Weights of a small transformer language model: 10.3M parameters, biases.
MLP neurons of a small language model. Each row is named by its layer, matrix (up: input weights) and neuron, and shows model dimensions 0-95. Each number is 128 + 24 x the weight over its row's rms, rounded and kept within 0 to 255. Numbers have three digits each.
After each neuron's rows, "fires on" lists the tokens most often at its 100 highest values on Wikipedia text that the model never trained on. A number after a token or word is its count.

L6.up858:112099134158125124122142103130147127110086145106127126115117134167128143127130101157129110078116104149125159133173117114105125105143100115103117139135131140155137130133118112119109146148103131094153121164123110128129151103108104160103136107101170129145133112148132137106162129127105124142
fires on: " to" 22, " (" 18, " un" 13, " of" 9

L5.up26:140099134109076157155144134110102125187163174145128121068119105159177120153124156137194131148101114109141099104105139131132152071148156133141136134088119112125162124105150118147104115116089115180145096103127132136127126139087141133141143138138113135094132109130121133176123129115114110175
fires on: ";" 61, " |" 17, ":" 16

L6.up714:139107130110076140143131162119114135174099135121165099144094135109141126136165116129111140158128103111153126124158187127125138084141104126136155143182131129136119152084137112149124123100107134125134109150136161146115103074136157146101190144107116131102124102118134136122098135118119120142
fires on: " of" 46, "-" 28, " in" 12, "st" 6

L5.up655:123153169150155122099123144106128120124120104138118143115096107122127086127099141151126132128148132136115138130147125138128149108138113181152102131117153113150149116083129097135108099139131123153102126157159115143138113100119131101161121139123137132177144094099149129123116096107097122128
fires on: " st" 14, " rem" 14, " gl" 9, " Fl" 9, " bl" 8, " cl" 7

L5.up454:081127145114134115146072112164115094168133127142139119112091114144141108147129148119119149077147158136148134135116124131130102066156118153104146127124144150101140158131109125113135083122132136123126131149122149133136147147109156119117131122107157129133126135144095128130131127116142131185
fires on: " |" 100

L6.up601:109131127124119145102089103120150099126144133143151099127136119136143129143097128164158142093100132090117152106170091105095141070169145147154128145145163136137155111120144065128105152152099100119149157165115084135090109137116115135085111113142146103131091139145091109108130145086115098130
fires on: " to" 32, " on" 18, "/" 15, " of" 8, " as" 7

L5.up822:153173126144124131170109141155110136117125177116139115092117113121111141107156149099124144106078140112085147146118182132118122106137118135129111118152173122129145161045148116135145194110130135125115150122115186120105136106127100116093164118107090156120109133110144135125100121157133126121
fires on: " de" 11, " Cre" 9, " Gra" 9, "Le" 8, " la" 7, " Gi" 7

L6.up141:106112123138112154137070132163138162090123111100105117122181111113127137118159115128126102135146146128138131113126099133122179111094115108078170130128156121140106134111119140153154082112141173153163119132162116115141137153110105152142128170072139103121132136110101141140123136091156100140
fires on: " |" 24, " was" 20, " (" 16, ")" 9, "ed" 5, "born" 4

L2.up702:155112158184072139107087154136134112103138168146125119137135128142150145109151115097169153172109129169109102158124166135133131101187105139105121097136122150126163121075160064166111120097095155114138149096105143125129145096081107076142182123131149152079109150117165136172123150105117100111
fires on: " Pre" 15, " /" 14, " He" 13, " fo" 10, "He" 8, "^" 7

L6.up815:141132098067114129126133103156145124129136107160138160112099120118129134154121108154166155106074111165138114149121116144141168120128161110120169104139133183159094118124145087118159095107070114129139116125106103128143130109084122117106155094129125113132190136154138127152173151117103175168
fires on: "\"" 27, " |" 12, "ing" 11, "s" 9, "ed" 5

L5.up920:128130176162155135096073122116104099151134115153157100140099125130149127129106147133084134149141162141105142137111156136129123110145099116137105144135143100133172125067101130158124098130149126082125122162132137140117132125141138126160169127133148138108088106110183115125123113127100101115
fires on: " st" 24, " Fl" 14, " arr" 11, " cl" 8, " res" 7, " ass" 7

L6.up88:143149149137111129103128113106138123177106139126147072168138110113073128099152151175112137182130112125140129130122135082127148122147134195106133200141109134138185130114125132128140092140056170133154080158128118143109114096086156179135139113126137115148140085126134141123134131074107140105
fires on: "–" 88

L5.up155:121068173166119136142088171121144128103133086143077140107134119128117108115133151131122155112137131113098134117148184138136134076160113137082131127090106138147110108060111096122176133090132189161119113129103120131143132115137101079127165123097134137129178143087143152114140097115158127177
fires on: " was" 20, " /" 17, " mi" 10, "{" 7, " h" 4

L2.up153:139133159154115159149114134148106076154153125117130140098113118130138099122120155115127118137136124138136151148123123135135112142166121153090133134120099107142162124116155114133131126112101146148152128105116128123134124139078141104154171093117121137065144116120134142138117125093151146178
fires on: " |" 44, " /" 9, "|" 5, " Goals" 5, " second" 4, " First" 4

L2.up724:125118134153108146160159133157129059149146106153120134115100111106112101099137126107116148152133151122162109127129134143147079108156116148107119133140114112164151159080185119109105138109086151155138129105122143117149144138098122111149131111122135129106161150126160137152111085084129151148
fires on: "–" 43, " |" 38, "|" 15

L6.up562:112099141107129115104137134115114090116135084147136135151114120111112140133101160229123143106129059171120139107131073166119140139133151157096175135123153126145095127115134092111133162140121104109080113136142138136107065075098116107118114117123088147141128103139144122135122147106130132169
fires on: " an" 72, "ed" 5

L2.up666:114112152150062147123082135140113111123157117165114099095097132152152147106120151132161135076153140103102094128152170149138115094163125143106150118094135117147172112100136088137149148117122137132149120122112108143094132095066132112153176129109125132092147153166149130152096113100137128169
fires on: " a" 43, " /" 39, " an" 8

L6.up249:119109130125127170105081081132158129115137097109111081123153126125172130121100138155116112099161152104147147115115167096134108114165148157070153193101139135095150143155131144113132137106117131169148157177087166152138084136089172136118089153098177106109122139150112111114136131105115133174
fires on: "ed" 31, " |" 21, "d" 7

L5.up227:173134131115130153155080161155160137115097097134137088096133118109090097144109163149150137127125132113126154117142129140121159103156110119081118103135138134146113151063141131179168090129152126125110147136119133125118098126129112138112166116147145141103113125085139121154158128135132086159
fires on: " on" 37, " to" 12, " \"" 12, " re" 7, " '" 5

L2.up59:119117163151157152161059123177137097143136132155087153095132118062093099094123126110151118110099130126088142086133118127126131136167138087105122153100136132142174118072161114135118148117134179169147119131084102131170136110131121121104157135119130136086081155096170127139126091120120114136
fires on: " /" 24, " to" 19, " on" 10, " round" 6, " defeat" 5, " Total" 4

L5.up848:105137146158137162111137141090167110106154124123136114169115123087161123117116132138107139132112132151109125138154159139132102122125138167112133134082165128125127116111119123146116133113084130080129131157136105150074102064101165105112142131083108170102156115132163143159117174107099101104
fires on: " g" 20, " N" 16, " an" 16, " p" 15

L2.up762:091113176129083117116097161135092113110154138147144150140112131116181111131204156108138133131113103131112108126119150135130121102159107146139133115087104119144153107088186098126130116095088151139142133098129135133137138129089136107133167111049107154101115121141128136165135156100132140150
fires on: " /" 26, " first" 11, " is" 9, "^" 7, " as" 7

L6.up647:121112120114107122124146141101108121128143164139133138154139123131127160143141115172111144126117101125187154102160158134114141126152090145122131135118130121148103124162146118150148163152118128101110079166122078137070092096114131141126103091107137117113155136136107061138181160076112112142
fires on: " of" 17, " significant" 9, " to" 9, "ive" 6, " large" 5, " own" 4

L5.up486:121114147156095130124099155123085173115155169163160152128128144145165141077135117136124138110105135159130151127129147103134151159093146129112132143120162115145133121109156142089107135088130093122133164137125127133087157116135130109128157118086101173097120092153161100124108134137145079089
fires on: " Car" 11, "Le" 9, " tra" 9, " Gra" 9, " Tra" 8, " Lo" 7

L6.up502:147141116154096132094112127147092064134131115099175091155149118125151123108101141123121124130068164129126148111124145125119131093149105192138122171151105150126147157115139119126118166124120128124141123101100127131146114131087174209148132130083138134116161161149158142120122141097139124128
fires on: "–" 99

L2.up671:158119163157170104172127177126129131132108108165140136091091130114078120109104106143101108119087171161122119106151101096128130156111142096121101158153141176096123107124131158112180139123152171118142113146125094135108160126116117137110141090125113145092131138118133100091120115156137089123
fires on: " un" 36, " conf" 12, " ref" 9, " pers" 9, " dis" 9, " f" 7

L6.up809:146099110110077147176088126118124120144146119103119138151050114174157144132142133121122137123148119125144086133101141149128163087136104157071164145095130152120104143116125152173118098117146110147126120134143107127148171155108101195120122162100128115147130091154098131122130126121172124161
fires on: " =" 51, ")" 23, " |" 22

L5.up356:147107141122140129141094149157130148149126102143108146086107119118093088103134130109165136148066113143117146116132094145136110111156122166111138128117143119128142118083150130163165166105123168126127082092129150133123145112131128076133125137132098140097162157125105135159122108140140131128
fires on: " /" 28, "-" 25, "|" 9, " being" 5, " be" 4

L6.up208:159128156142101147134093141134165119145152158165141126106102135111128101143133166132174164098119109162108111120113093058131142108139128162140112142105155136102158147069118106177117132128115102180128125087097135135123133080119164137107138116156131092114138131109113112190099144125112135120
fires on: " to" 21, "," 14, " of" 13, " until" 11, " since" 6

L5.up308:105151111121138127130139137131106123142173138138110154085125102112119119085111116135092125098095108098142120077100135127136132131100152152136125152133169184128113120132114105129102169113094070130127113148137126144086116125134118091096105123095136132123170128088133122121144163093121142122
fires on: " of" 39, " and" 10, " =" 8, " was" 7, "bil" 6

L6.up892:115099147073128115156138136089148159150124095156114157093083135098118129132095139123150145127128096132163150155129098134132138127120143109089112126112153164154093104132095093156143090125120162094136094153107121140119122107107148143094137158114133192131145082167108113145183129133120149153
fires on: "ed" 25, "d" 16, " w" 9, "ing" 5, "ip" 4

L5.up481:157091151117087125108103136100125128103122147103119126126150124160137151093163140108129144157137100117112093159113138105119113097155097160139096135137147136118129126085158129139097138101097152158132118119129152130118120109074109145086159133118131111101099143122161127117145141087127133126
fires on: " /" 31, "^" 9, "{" 8, " UTC" 6, " (" 6, "+" 4

L2.up347:110114144135096127117098118152103118137141110141122104110098122124146128100152153140134138102093117111111103112141145121137129126158133144146143147112150101113156141098136087112138183113103138153164126115117149143084138078074148097134160127087089094080165145119128119156093145097117145183
fires on: " /" 61, " UTC" 6, ":" 6

L6.up531:158134138162146150122130165132164097113145131128162093112081101143185133128136118160101125126109128116168128133187176070131101155161126177099136160152124108142126173124124126144108168089133113168085125157110131153099101124117162151132139133124133134128134143102117125104150118105151106136
fires on: "n" 21, "-" 19, "ian" 7, "tar" 6, "–" 5

L5.up820:115161138124131127172130151109120149105114146135143141069100151150108153137126146131123162097108168185134105104138114092126161156112117115133109124134123159096166116088121166151160129106147122093147114159113139127125162083119137155123121093129127175102123108126128125136082123172131117142
fires on: " can" 19, " aff" 17, " will" 7, " conf" 6, " cor" 4, " un" 4

L5.up1002:127083139128075094123082137122109083100146100175100109121106136102097129122130115186086137141119129093133130082128105118128123114082140156103190120097162156165104162126120120121155145136138133148137093150105150150074136146088129122151090129096111119132154123132136109154131157080121127107
fires on: " an" 22, " more" 20, "°" 5, " −" 5, " /" 4

L6.up383:107120092117137158115130098147134121138149117093153089117162122138121131122143134147117137107098123102142159115111137134131098112121150170146102137137161094091131155147095113152087142126084142091169110147110119140141107127106158149129122155082135107122174100118181132132142163132116163137
fires on: " |" 31, " and" 24, ";" 15, " 0" 8, " of" 5, "s" 4

L5.up676:137134120102182110114088132174115099149184109124139091081124110167169126123129133150107116109104141110156132143119173094132113120161154154093132166088113128083166111135133128096108144108151130126108140132126118141115117109112175161159086120115157157142125138122092118152139144128089112117
fires on: "l" 26, "d" 16, "r" 12, "nt" 8, "ng" 5, "g" 4

L6.up851:111139137153100141155104162106126108103157128111111116143138099091112145138120141126132182127120140129172151078075123135139127138108128130157185138134139141136146133116118072157113141131116127142130122109102112147095104105127049122137129139062088111089107108115106128134147152133156130166
fires on: "ly" 57, "Or" 6, "du" 5, "ely" 4

L6.up218:137140146132155122121085118091117130184124164098166124111119128146145082100130156133154128113093113107131106137100129092131133111139156116134118138077148134090167138123123130143130106137094127133163096149118105136161159170124165115136116114174116124128133111149145129182106178119089139112
fires on: " and" 48, " |" 24, ";" 12, "," 6, " to" 5

L6.up1004:123131126090145158085081112137124142111096128134119119118127149081141111130109090152119130123143131116160135118137085098131168126097112153121132147116143115163153136099152103137161126141129140154110091142146111144116107116098112106161103126099101164095160149130124140140179102108106144101
fires on: " |" 35, "ed" 7, " him" 6, " his" 5, " Result" 5, " made" 5

L2.up228:109125131103121117123124156122155134156122160133154150098131119114110106141121131098127147098100076140165103127126144117112101113139115099152090168127166145120106097155144105160153154130085126092124127135100117156108117156106120121143139108125152107134115107106107089150171155091136142139
fires on: " of" 24, " and" 20, "," 20, " for" 13, " with" 7

L6.up126:178167135155136120129110149105168085154103152108178100109100093116111108115116136079109170110107104100142087142120134129126120111160156164152089167098124183128118160095175122089119133134132084097132106132132132139143132164125124153139102112110099141131151104104149100114173158111150132131
fires on: " and" 60, "," 25, "–" 12

L6.up695:143139134074091124147138115108150118175101100141132135133108105148139121156109138160097167115093089115102124078162107102115155085168132106131162098112090130126127139134135135129175089139144127090125095149103123147098112109117160131109168114150097164144139098154162108153161142102112132149
fires on: "s" 45, "'" 21, " made" 8, "ed" 4

L2.up639:155134148112115127143101146131175094103149097122082131132141109112165131105141149149110139178165115116127094155127128141126124144109134153118132143156176143145067177111125121136121090084139119137157142155110075128124094122128132154069140146125159137143098097072123122116146108097113081168
fires on: " w" 21, " dep" 15, " dev" 9, " mar" 8, " techn" 7

L5.up207:151093127147070115180129150122140108139132141132133120134099121126128159123113184168167133144134162118137130150157158125114139089136122111110101122138119142122161154089131112158105102151126100152120124152105180122145129102145121112125168109163121114137136110165162136109129129139143114161
fires on: " of" 39, ":" 11, " In" 9, " in" 6, " for" 4